From a checkpoint of a small transformer trained on Wikipedia.
Size: 8 layers, 3 heads of 64, MLP 768 squared ReLU, vocabulary 757.
MLP neurons of a small language model. Each row is named by its layer, matrix (down: output weights) and neuron, and shows model dimensions 0-191. Each number is 500 + 40 x the weight over its row's rms, rounded and kept within 0 to 999. Numbers have three digits each.
After each neuron's rows, "fires before" lists the tokens most often just after its 100 highest values on Wikipedia text that the model never trained on. A number after a token or word is its count.

L2.down563:495531424480520490422532450472483489531531532592489461481403501564501484488510513499532504543551461481463452526565458526501527515495537484518528486487438584555453486537482552496436503491474430503496477492507390508467580553489462522515516481477536496532447581512495554452531497516561512510481458525447515475578550446452517508528519539507476576525451538549557572496457505488486562418493486489565538523493465437528503467441544454476495531565522559492520463537485476538425540502497406476512502468502488530570444513470531423444511429509460516509474546462503425514456556452493494554
fires before: "ing" 11, "f" 11, "h" 10, "g" 9, " a" 7, " m" 5

L2.down369:490490533416527524480453545489519448475463510479520498539483557514473519528451490474569526543534506432530481573521511481473472471463488429512545519509476483466456441458455464568454459439500464514497522559500504527529487532459460476519482595487490530557490521518519430539557500512542513476442531497406490482551453456471493575456496529573543537499468449457509481477521495501551539531441602416477578537498570495475508545479498487456428550414433495541470525554514498526487518477471519520435485527573609526512530515579418479436505469513507522547527459465551514468484462566481452496
fires before: ":" 33, "ing" 8, "s" 6, " of" 6, " in" 5

L2.down539:489459433517500480484555498509549497435521498445446558451466504548481432495482469526452480559593444490499467491444509492484555481542526484491540534474564522469438535455532438551488514552480530485481536525516555550514462499488536483546424461523433481422515468553479512464517431515520475376548486477520519547477472525506537481519482511541472574489507467476507423459495506489471487532494421464491486534533525400489540589469478491451481537560473504584466528484555511542481519473512528529487603539516495451562550490558536433552517482526486509545590499556400526498466472470487514530
fires before: "ond" 38, "re" 8, "ib" 7, "ive" 6, "ions" 6, "ect" 5

L2.down363:529532489523453566522610428537463468526498526519454522498506484516568409440468449579469455504479471558539523500485514551500556480533530438503538524492521526551513436530513519457522503450518542551481470494443473502433491471542539492583466490462496501550538487510509477506422468517555480487550491527507449457550508493518533479604489496489391482452500538440539459513491466503468560569524480413460555556467470470496460543538495426520510498500490447513513422536534490523486517401545533501510454483515488518509531450519506492518500435469483473375534538559432535533489503522567546523
fires before: "ion" 31, "oc" 11, "or" 7, "iss" 7, "a" 7

L2.down154:508429533542529570553524528478503466543505417511542518427496507468488489587505469497570497432481574477504532524511456473490493543505450457509435424476466465509469541474540475430480470516526484457488531525446523534566486502463561537475507488526513514539519609503478501470457479580481537542505497503417387507501489448482457478527562517497510536517412519462447552495528565452490457516511480554502499524483499506550471513467453494513568486416491485471446477532563440499522446493430512495549485545449490513526481477531613563504481495553473515576528494587532462487511417507557474481
fires before: "\n" 70, "s" 11, "ation" 7

L2.down604:523460535480488465561466501505588491557523449469443482496456453539481514508501555516522520485441445511483478553483550521534536476459486476479530445521525518486504521541557463496466518432521458472520526413487448475471489453510544485574443473485419525508474512514462531540447512450509431508525459418468444509487509565444547443524470465482620499465524523419481450505605494457598521452470502504479498534533509471581468482432458502551490456502524531624503524498545588534496481424499514465491510495481606560496550540423527537512467484558505488478492487515510514517489537524510492523
fires before: " the" 36, "t" 18

L2.down566:457511475505513454464455422481488572512506461499486484469496569540440561498569457464552481504561527531494474481454480500497473448564599527501462496464489419523465485497481478483461517521428490508433445491490499574529526445483481546547451502489454524531535447554506465510489494470449456507511561422561445526514387484520536481478461453547500479564447572438503469492483532449483491545500449574548484514526557542497564539547507486509542478519502471488545490504517467484537608477488430578493507523489497512605504546524477471553464481548499573599502472550450531503519457475542490472
fires before: "." 40, "v" 10, " the" 7

L2.down238:486552461561463542532506416493425494621487453565431490438513484541476575501529468487498507437492508495469556558438473563449502432505514440552505501501527528531521522561456555484542446473476441558497511502457528505515493561423503502526504574556429591432493475522513493425523518512535581449494520426500518526485520505441541506462519457561533501490507498480586539514488489507430532486501430511466494468508510466493543511482471510550459493528466510496555521466589522440475552463447478480548512452463477475534526515503539478590504535508477501500384514482468471464532483517470526451
fires before: "s" 28, "ed" 10, " in" 7, " for" 7, " and" 5

L2.down755:441555525537470528499471557437564572501510484506470539431475480499525518469505524500511573495533544473567483465465463565432527537504559447544519558458555456479492521488487537551479548480460449506485514450474475495496512499581559512496466460581508465509551556457511456492471480510431558457485462433540393493581443480458500435498524451563538478470460565479516526444517523503512565521509540505488542532493362489505445482564533498510557516501530475522586484489532497519483481539437443447496481519453448534499493534430446432497500467498466513506553472516512476533570495439542520546
fires before: "ion" 10, " to" 10, "n" 9, "ed" 9, "ine" 8, "ent" 7

L2.down83:555570580483449467491468449451455488543506559501498546539604520558464477486480510534463477435512459508507493502443529447545587524537478448574491469465497501570543473516444555558538553565439566474495449499540527496573594533513498475435479421464517455474511467527520429505484491460451478470508467462489453534470457431518493533442523479510472509490505505498500504469515517461479523497463424503540494498517471582565468517592498484470435514418514480397471504489485552521523562458477512521524528470506437542534493548466447545535522554553468531494521467495468526483442567552523494479
fires before: "ear" 18, "p" 15, "ult" 10, "id" 10, "c" 8, "et" 7

L2.down33:548486514425506465465468515485520492492501503542492492521626461516487502472510440479476560450566542529513504522482493439530567539469509514540553518533486489474523549493473489500514463507496462617445485435481528422506504451487448447479541469539470528550474459450530542478501437500525490466524546578442537522535444389524540431520476523520592491472541456439571468519471514434524537446515495501445578544522492456519509553565488450523437500518438523442535504533411486533519552586519488502489448487466495488505469509510459508516499533494587486480482518594456534499519448466454465528
fires before: "il" 17, "op" 15, "ot" 12, "y" 9, "t" 7, "if" 5

L2.down93:458573435563536470555443578437518480470478512521569606423488489516458564530458507485467480446489576497481522497526517485512473461535506485516522487494546433494503466530505441514557406466375465491527504543512528537482504492521482551474478491542487507510511559479441506475474519534546552454551540458587535475516485518496502467452543510481422530581475500506478490535508461517467516432536525537454531518532418470530512445499486513545522547534472447491549470502479518516402454505516539451508492544504509508497503449601432464489554508497465527581456496519513516552535444462394514496
fires before: "ing" 22, "e" 10, "es" 9, "ed" 7, "m" 5

L2.down406:433566515536594511568561457510536550460548555487460448486416473456493501455561471511464478470455509500469486521541444455597529506506510511548558529515490479512529485481512505488512547450520529546518399549512463501453521444491492465417523510536511610448538506520510551474527489461500491435535459444468498436461554493517486566526497544472501515512468502429515445504475493482431580530482513391456450497538505474486522465569545466480430538479455498511354477510499513548491478566492524529542518491521518536528496487468518500531494471539539489533442557541555498518461511503513428522
fires before: "ity" 45, "ess" 11, "e" 7, "ist" 5, "ic" 5, "ation" 5

L2.down451:474520535519552531442531484499513535493447539527583439471499527481512564474589547483427470520564507489474550498595475480461532507479534489562616521482500509444542448561458447431484518482476446497444512446471509555495439530422502473533457524576528552472465532470486528551508490487404503508418524480469482577471470487534568471455544550552458488467518487554490477537480510530470483478445510440511562543458433473554457469508523528515540476470514457440478505506485490546504496512525485488385493455480529534568567536520502484464500500537508458489476534585476455478466448504481570513
fires before: "ion" 23, "ul" 15, "ain" 15, "enc" 8, "is" 7, "ard" 5

L2.down274:573457405551478545496563458531552501552489550540516498444626414538499540506521492444499469545484486503495532582545556503513542460470533446478417540463521492502489518481509504471508535535477485487523474431484466566443501542473479587505556449509515526519510566512518442498501404473451576419420490489503513523467493518521457499444496469574524507513502503470526533488449504501489530580440407576461425481556486523512474499450488492563485541533499464511437473467521532543506500493448468574441499455482552481488490512491566515537421479529466526496450491513526539531499492511549489451
fires before: "al" 15, "." 14, "," 9, " in" 6, " of" 5, " was" 4

L2.down197:519508475448414485476379530425485467561482556487531485552486533554472503479483503524527499524455526438526545519453530437476459440467466585507457563476479510528570559548478512486496539548537536461522486498457526516391450473452505501467391541518522491547506539474498463529490572449451490491560526489486488550505479522529492542489501449542493558522520522544415540497556497495524509421441521519497443536521511448502517526573533448544455461490471513521559476525467479623510572475463549508547494460514494503413485535458457486495474524513481473533513559469454461436548544496512548497
fires before: "r" 10, "il" 9, "c" 9, "ab" 8, "over" 7, "p" 7

L2.down249:535539503475458435444466496414580484463497499491518538555502406501478480479524530471485427516532455543500473540437424510572470505480545545556417480543512599484521430501490481539503628476556469578496446477517468455521499492498485548442531533544585498553498502519462519451495523474492435490553525498505446515494494477474474503525487547467462486509522489584543469493552462521488481497516521513491523533481541512454494525457504535475529516613444574518517414479559459542481462513531476475490492430501579446542497471469537520548502510492455517469532434554515475508498459554525406469
fires before: " a" 46, " an" 12, " the" 7

L2.down459:525495478455501522521518522562470543419513451503519546427471531504526462465572464459551544555462510475559447518457543494519431522574643555506483525482474461454498445602456513571439532484532425580546510456536514457510476502475552568456465569522556476496564573536540434512478475467550517438478547435495543510555485503483542505542515526488561455566458485494453518494537519561466486573496480487534447515477509473443469487420479453453461548469530498470456462509462483496459475527511522522512468550513463435515490488488510482474462524478549533481490553487483459422498471481499470511
fires before: ":" 28, "al" 11, "ame" 7, " a" 4

L2.down484:499474498553521441518442512507481477478474535437516564507477532565533568478486457430452516480521526508525518521556470529475594488476532532501498528511511529563522538522458510465488553516544402495495482536477463496506541504429498456496558560443462528499443483489589488455469475547436515476544506484636544551488490544428485428481488427520428486477479480471457447498523488440507478470471494474549397528509486543509515519550493504487473473461493585543554508524512478472548427517504484452509568544481539502434551576454513528528512515455569516503441508463458500511503502620485444452
fires before: "n" 16, "." 15, "ch" 13, "an" 10, "ed" 5, "s" 4

L2.down687:496556420435556461459541538507454481517478475473528563526488439468569493433521472477450468471537488516466529421471443549465519503487440556533475486443598506482545542578478541526499477461449629471512501483476475551436424506498499503487551494458521530518440607514521517493478475550551451462578519531494456486471512485508515494424468508473411498524485458524541476569498503441481522515487488447526504485545527440543529538538528475464433462495465552503463494526498508540461507543507484519537516519552432533493606514539527424536475523584503524521517489455547471480523512477493571455
fires before: "le" 29, "il" 17, "y" 6

L2.down108:462494542439428400536564552423482472489533448470496537534476483559450467552493496419482513493480482577455474501553524432554457534507477506562431533496533539506489543536540480470521506538466490494499481515540523569468533472499493562581522485478492504488473523433494564525444563524449440513472435536513448464559493486488531470525522540520504527460539540511557473563536561520548543495452502500433498506538417518470452510463513477402532452451495424488472484504470539516486554502546508522531556464432477474465497468583498457527524610485526498518493512489394524508415522521474511499
fires before: "ed" 10, "ation" 10, " in" 8, "er" 8, "ations" 8, "ated" 7

L2.down29:521543514461523519479486471516484462572561468496484521472495538440569531473487549484426532509509503508462466452493474493489404531505490510563509519492552449518523528499540534467521517566448470543548485536508509536488520484446448584482457451578490412470509477479559557506447534514532536491489528471545479524564481450522505520500492524466484457580558491461510478584535523490457524517447523423495443518484424504452513497489511524525494582496544614470498518451466499421434466490491542533463597519524432523423459473446570441494500526535462515569525502476489479505474466480572483383
fires before: "ad" 15, "em" 14, "mer" 8, "ies" 7, "ed" 6, "ing" 6

L2.down438:449487531463505571549591536549512558433502486518492457443560525561488474531543569458523533570508465497555533513529465477536467480453452487475432462446534565486565454474546529450552480489581489504493457441461493482534379511475498562571443449503583522525542542501554518449474495463454522549489455462478554451502454479514512499485516497520482488536565513489536473504561465376481457467505466464471496511456488516491515517558452520471527477483539518431556485526553515545434512480468503467518490507477498416521547508525436448464524489487561483571513567524464455549465526519513447523
fires before: "ent" 18, "id" 15, "c" 11, "le" 9

L2.down175:464598496418471473537483478477522519524513552462433522528486448513483501522448455495535452511511482492510428467429512408505552556465523470398521525491501466510464565544606451479454525507482457475508534509469467536528521539495449530530480455509539502469569529511482555459496517439432559478487504484554493499495516488515567498510440417440553519496507583539549553561541579476496486484486494502507552480558516505566542501414558460437507534502483477601477515496450450446532476498483510523491458485554486484474464517521599538493503540481496424551478538499475480540497485485559406481
fires before: "t" 25, "ts" 9, "s" 9, "ted" 6, "x" 4, "," 4

L2.down106:467526451482408551559543492517533540524490502516525508539556468522451528475503431472494509533456513582509462561440440498550543540462492461469527613536429466547434485479536515464507522523497479529473530473487448534494493516421513490579466507487539474460540546527473566521502530550505485492513449501430421507483549504540425404453509434518521581436460486531490518562551538469458529503490533580432465527531492454527538494546490471486483531467573476495503446518526478515485572473461512501500585538525554523522476487488483418403427433475507477484504531481430527500511543460503519500
fires before: "n" 47, "y" 30

L2.down62:516481526512455526554553545443540484521535502498554483516423520539556479547519451420473509532451518527474442485538460465567467537543520535531493390480505526487499485438456499561526548542478519560465443535517507526454518523500469592408407511512457510526495538537505506526476480409517535496564475448440464504513533440464488442489533524539515565523493468488447569446514487498453461397518515483530497499487548465515552514408431559463516554483512474494506513547503493500473500483506521484441566500412554486528554456542461571540530470492582507486485519498552406478540484481526513473
fires before: "\n" 52, " a" 12, "n" 6, "er" 6

L2.down110:451621448586482513479454552528500508512500437532516580535484456478425506524520572514543536488498488546538456586538488507541542483503491495440479525460405532467497498504498517460546544512551500469494537503513526552487514480532446481475512540509518546481474499558501500460526480500515561461495540527446539538438413514514525435507556484464472451557416431446489517500463510504468592506524448429487503504406527522459504560560488475543521497539501481530440491546432513573467565524560499504490455464400523532528408494450478470512479483494530483548472443485492466489453448566502524485
fires before: "y" 16, "ion" 13, "et" 8, "ed" 7, "ous" 7

L2.down705:484495499488488528453535420482463566455449483501443534476501434499504451524455469470497547513537471586494527501527453472509483548481548462456532550488536490548475496480539512509473485576552490475492425566492489460484535518538502538482496563547515555507505505484430560411515522577509465507532460538511541494463538573511557508500578587516503519486536510535461445448382511483483484559485473522500500478489395446473462470533525521493471505528451529460400496526483519474491471518544448519414582462525574554479524533527470484589560564484454491502522447505433521461432472508544487449
fires before: "ic" 33, "ice" 16, " the" 5, " 2" 4

L2.down736:513498433502545491448498519485487459538501452511452499435559470563519452470415464420535517533463434523506582622452475494522480510529484491454488514535495588449407459494442565537458476520491475528496469473503500515397477504429503558516542524588515478449485505453501527498514463477503551504475466464491470545491502426574539502572504521457547553526599509521534480517536544473507503516456461487453540503508416520539518476546497536541568513571499451507481484505531500469509513428470536501465486553455454592515563496488467517539521533493470475543459487482469506394532509544514544495
fires before: " 200" 12, " 19" 10, " 2" 9, " 202" 7, " 201" 6, "e" 6

L2.down330:519430495527486448479494524525515499432442468497475492494480366562448518553447520497468482515565496549472527525542534509509512469547517517495505539564498461578431485514471528558481449478539475556569491447551528515466483494538504487487460479498481494512459517535485527530574474540462409496536470495466549515517520468489462529457529528533550647445512550555486517471525481471537524476562507499499503500466503464430493458519486481437525416489518475532436478529438499439535537563553467548502537522516461537512480438541491498511480453539592453571521523393508515482420547440489458467
fires before: "ace" 18, "ac" 12, "ay" 9, "ed" 7, "y" 6, "ied" 5

L2.down709:484495485544513474496457496544501530528497513507505499527569453457479553527487520453462462535460508464493536553450487502490519512480502490528556518421503451530591529454512533482525462468436440450495523574580474517503481495470510443424554532494428505552519531551566471522445464464479496480460530539545550428413479489517507409532547525506545457537544441511481505432487524480502542491531468419516483512474432476504517575457510572556484467463429573495508491572472506502486422477457513459502499525504532464504469554557558553522505417465438545509523438486521495616470460542567546530
fires before: "own" 36, "ov" 7, "ock" 6, "op" 4

L2.down586:623491511520499479517438493518516499526533480526463472488468510524523506488459460452576494490492427481552444508498484489505466495541445541502536555547505478567464530477543557476520497545505444509478538545434539458471403480538450503553444453449538518419494503497463440465489544499486484456568355472471431520500494464479502484476577561479442501490551410507485524503526529504513527461531553527461513525573497577496503500519522516473525543534486488432491484433570492502476529536544517516412425508494543503372565496528539466567495498502509550489465532516486471521460504569525524481
fires before: " as" 21, " to" 14, " for" 8, " in" 7

L2.down205:511472467458566420567574517418545438490488482524468513476507484448459463458485560437501506482500510498443526515570507503537442466435459451499560545487557495540462443526508424552521502517499495463501557511478523508540496541521516457429499484530361518510495501417493515589499465507510427470488531499505441555548555428502468514488549523534451474519610493467558545504557502492473508475522573488425553513451511484534495584545530552513523512518497529557445454519497439522564467531460559491496515502552501520505500504477438454550510524548485483474500498481419483560445505532495462462
fires before: "ch" 21, "ild" 15, ")" 12, "ent" 5, "ff" 5, "il" 5

L2.down664:525484486501525530497447471507431493564465458516449544537501493440497521516557509469432461544463453548567472471455446525458533429548534558504581497536461472573507493553499464469577502504552497451474518443535506519446472441490484454573454493458517435515518497592502500560470487470577493451501517495519533560464528392393429443499556501522498480426544481519491440493536584458535463462475507468463493551501468499465534506441557568515457485491546561493542475579476510582401533479537477473499475485544524509483483472500540520529511520474505511487522514518462458502481556552529526543
fires before: "le" 20, "s" 9, "ed" 7, "t" 7, "er" 7, "ing" 5

L2.down497:520473464495464440575478500525475507493454461623520409459519534540508464438544510484491500462544425500475524512500482443544535529498517511468473468500526537504409473481543484443567521493487538508538583529497535482528504563484549503523484525516609489542483477507470458471471474494448536494479482540478490503499557504540569475529518439554558496545560402496528502549526508483462494512496445516488401539603471550529529528476467455489472426490444482550553459484480459462429536484496523536430437458496465448520509503469521520502522537470451442606488572507496509514561516547457568483
fires before: "s" 41, " |" 12, "," 10, "-" 5, " l" 4

L2.down449:508476475473436451497514486519591516465531485467526488533602521461533431502564461537542538487540546489468559529502539475528417485509563504482507501516516448534533580492556477523460478482532537520530513514548524477415492542504478417529520558554565440481471435558518444461532531513454446536528457500468468481465467493558495482469499498466476576508489479558477541520534522485477464540509529578502480464436515481544456537548443475478461435508506492559451482466503476452455465440617475497412515472584460527476539527462454440510436455601450505527457544534500523475533494507538481485
fires before: " the" 16, "g" 15, "r" 12, "od" 11, "ers" 7

L2.down410:442473491514457524403458447542414514514517503473548542537527571494555575482502460544472498468450510567508511516525540400474549519517544584507530470519461428529518532483478483476521499474631545489525487534438502531460428522498451497460486486479538482495484498488517481470456488446498535474428543481429465564593524483532555496485499505523528490519488513529477558465513483412518472453470504406519412524486492487524505491519532463547489507457490492517542539438503465503491571553484485480436534544525502491427527563521420501457532478491551501529519517603486539530466507586459548465
fires before: "c" 18, "ag" 14, "ab" 8, "p" 7, "'s" 6, "ord" 4

L2.down334:520462511532430416472497544489500409573570553469464507519494537567484535504455451411515499451461471481471504478461508517461501509567506542541506515486516460536445545523535541530522511454495495563514547542432517544464449569502434481466409499526493435501529447464589553492482516532525517502446524514492425469448544505473479527518558525438488454552444481531460483442493481445470456500534532495514454479489566510484465496479522509508568543520536491504538376535415537537526461537498538546487501463534557528544523432501480489508562519447529400477566548527544471535486467518520548466
fires before: "or" 18, "ect" 14, "i" 7, "an" 5, "ur" 4, "o" 4

L2.down107:401471472513465567434571473530495481583522481525469504519577540548569501481458421428461509565495527501456486475512488527569530490381511466496453501492470497468470516509489515556586465480511467539538543505498465496466570531460475463470434520454532539516472571491485519516496471535547534549476517412507525485535546447490565501527426559455502478449464481470459512483524485443510531531491482524455479485504542503491485546507511542502532523440559539551527532406516501476592509531471524516469564493390529448477508451521492515485569471528503547479510473436509550462490473451491605471
fires before: "am" 22, "ed" 16, "ess" 7, "w" 7, "ment" 6, "y" 5

L2.down180:527429539457548547514506511473551468431492553513498527468423497498467508439487508457498573479497527544540507459465453430551545449474547417446547482505550479482460524480474509517521481513510457505597457456545558545473457522465543534469428506507478478473512515453519516573448515502499505553438555461505521520506517528537569473501502399486492492577524439466542503462479491521496496502509481505523534455520523521519545492603556490477459456534498501606545647425490459509534551530484520462492470507545530530475459505492451447536502475388429530508519459456518499481455503535532464535
fires before: " P" 19, " Y" 11, " " 9, " N" 7, " T" 6, " R" 6

L2.down161:527515502523523492557625489468459506514482585561557476542494544522428491528514405458590570512436506499507518512542518467581460497441463555451508548457484544532519480504550491498484516468567515528485499604481527464432529471478501476502498520559516473499483514468502498479495465536509576446508453479489535490544509413540495470520458482510432448481508482455526473556466465415517455504456479469522488524483551501509440441474538486501532554514491518474478505432525445540480514485500457500491525529505583455504462511548493418532477486473497562485435578493527621446438529422455487528
fires before: "l" 12, "u" 12, "d" 10, "S" 8, "ar" 5, "m" 5

L2.down241:421513569524623422477456575553459503520500496550503463454499572499532506496470504476463480496475506431533479489496478556457467471523509533514499517470552456517449460525476528479554517535526551447493461494508528510518493441509519548478551487451455420496527494489518416488509534493482580455490556493515530511442546444550555503436484502553524465457443505490559472516487533500507517529482509477427524394504529508576518563485491415502525547484528460539481602454553439525519506472437469505524464522521514513522597571484398516497484494499464539468454465494507416509533507483584501448
fires before: " of" 20, "a" 14, "ion" 12, "us" 8, "ed" 6

L2.down127:517405558494493443462511465435505535540412442556513555494455499565527522546478505505552490576510536503444565445448502441462574454471466470577547569527467562582443513557498466471519535466491399497464564502495517498503565495535549496544489500543520504467487520508493520474448522403474505563542564488529519484554519461519458512535504490555514535555500465498487477550499512453490541487506523531497503480551419459536432473572531522503471476516534486448491534524443500465549528508463425468473488492471445544479456476434504447498484429525447567508451537528534532432455539523462534493
fires before: "c" 37, "g" 23, "t" 7, "ed" 5, "if" 5

L2.down285:537595508540565597524515484499503456589503506513525620462505511490455511499463571536445498467585494517537457499497563490486503447520523505429510449442437440516516511556552485499496511543472543490520510459475493503450463528519490445569473532508442514471554455479478519454502516498479448501588527522499457458486476496486532488478449402456522510539569465388510514425493514513455512489508577567489525472562509455556459483501443504496459462523514536437425522534518497437446464496473486520485457551537547501441510521540550488569456531552527488511493500514492561473472513544480402474
fires before: "e" 34, "il" 14, "t" 10, "ly" 4

L2.down589:506555524485494467492479542565573473528554476508504538556527500479486526436423509551529489477456476567461485514560456425449494470506430507508552431501554455605501515518468527516465472514576518461509504546518520518512515486442548534446487510488460459524416477463524550517515508471456567416406502554517493483495526491525526497505541423483581447506531540501579475574456477511482532464505464423505586426482500470456460503554502494516441518515560528512420498531528420525421556524417487526482457520474530460491435485492517525503508554454545487501473494537474512444479487510508588521
fires before: "ow" 18, "own" 17, "ip" 14, "ort" 6, "ock" 6

L2.down734:465485545471524554528566484480458532539490463466465567449532525486561488567583517522478513507442525492486582521505484539524549504503466526577506513475487546469433491471458478477570518546558491531523516484458444484487496450560527509456558548599456516449509456460536513461548435482479573550454498537507440595454511445475486507480529452568513522489492521589488469506528530468516460446512530442522517506568511493463507491518492472524558418460471457465466457543518460467484486495458439531440469516500453513607507465487465582520506492471558505492435499546431547392493433501483473514
fires before: "ction" 12, "ive" 11, "in" 10, "ct" 8, ":" 6, "ov" 6

L2.down145:479450450508471454464517466497504465516506469519460410414526529547506500546441542564480454586547550528494503461527480530486525503515523434591464522469582534536468415533519571508465584449456500511496451485487494474430529533480556518427479537521481521478497516448473463492506516521538563520416530455562488504552528558480483447470484520451481558480443560464566543450480521433499559472508565520457449500590531548584526534499426490517487472559505530489502531487467432480516473464488516491504515546513503501473514486459444546490447491490494473497493517460429488461509603459552574505
fires before: "ember" 33, "al" 11, "ion" 10, "or" 6, "a" 5, "es" 4

L2.down214:530468572492463498487547461499508581547488463466484528480501567509486502415482475536492488448539459472498474512565524458520521493398549446429433486447572500532439419545562504480513451507500501495527493490510515483559540518533461529587513518455519504492467558414445613544471503480528453477528545464407542525553484496475513511504566478529484505511458462542474468555487506488491572564419470443537491454466494492518513493469464575514513441496526497504505503529528482503562516493500467576503528438519525452510491516455482439534529523509553436495547375554526482495551431504483559492
fires before: "ed" 22, "ment" 18, "ers" 15, "er" 14, "ing" 11

L2.down727:419576457530554505476472569553544426498525548465552537412522504522533432519478502527512448476533570515506558467461448500556503542501471556474464477461443507489498451462440505455439569511521544515461501588483466480462438480430528540533538472518475525486513530541475534509510490493536511484411474547445495516469427544477472403560454536537550501556511445453450555566507572515509476483491442515490493518493581490461529514492476502501512526573473497516508515482525456504498565501467486512491533535420487519520511532463501538558428513488477517407524488597485530510401464542470533471
fires before: "th" 17, "ember" 15, "land" 5, "re" 5, "f" 5, "ond" 5

L2.down641:538519543403517535455561488499527490496527548525464490566491522547447541499552461458504528622501489497550549492500471503482547558574495489539474516512492543442505477496414543520548477516474462491479460456514484434505564453493553477525482468461522510398525449489532601511516502558515603467454579475454498546519497547465529435416564489533464549519490518505549529520523496512500432457442475431458500497479574487478501587433542513464481509481563500519395545511442506566491516502456454496468463449479435470475499555520521499452458456519502467476468487527497528518516497528440491494
fires before: "ed" 21, "s" 17, "ing" 12, "ure" 5, " to" 4

L2.down377:472507521530439464567474504507439473531592550542517521540471521446508505509463552468576456565540476475576474573505505478589512600480476528533517476442499472563470495518538546429432472501543516534471516428448525477424468507448444538473522506456426527480532539535492448498505564497513461504498495509509496481507521535504489495526518509490479482502474457371511513505513529515444500532506453492491529532560504566458519490533562510464496493523486432440383486476498451522462543500469465481444444474553487460560517546480552524536498538467527506503520560461440560411498581516496412505
fires before: "er" 32, "us" 14, "'s" 7, "ated" 4

L2.down747:512556500449432517410510507475589470480599468531490551542535450448464506478520502493442463509519515502551500641476455476509470457482568465522475450472448612448481434488485466564461485491528563575527475525531481495487465560478583478464469483472504514465540520490503494513473507498525451498508453444450512509429445483521518509537504466537464475526498555501527553521522503509458544494477470457505556664495521509516521446486464509485557501585462591463532498548487466514454497475472419581470525488464558461501546523517510442515498528499523552493510529495517472493476463483495474482
fires before: " a" 33, "ion" 19, " an" 10, "ric" 8, "ed" 7, "ions" 6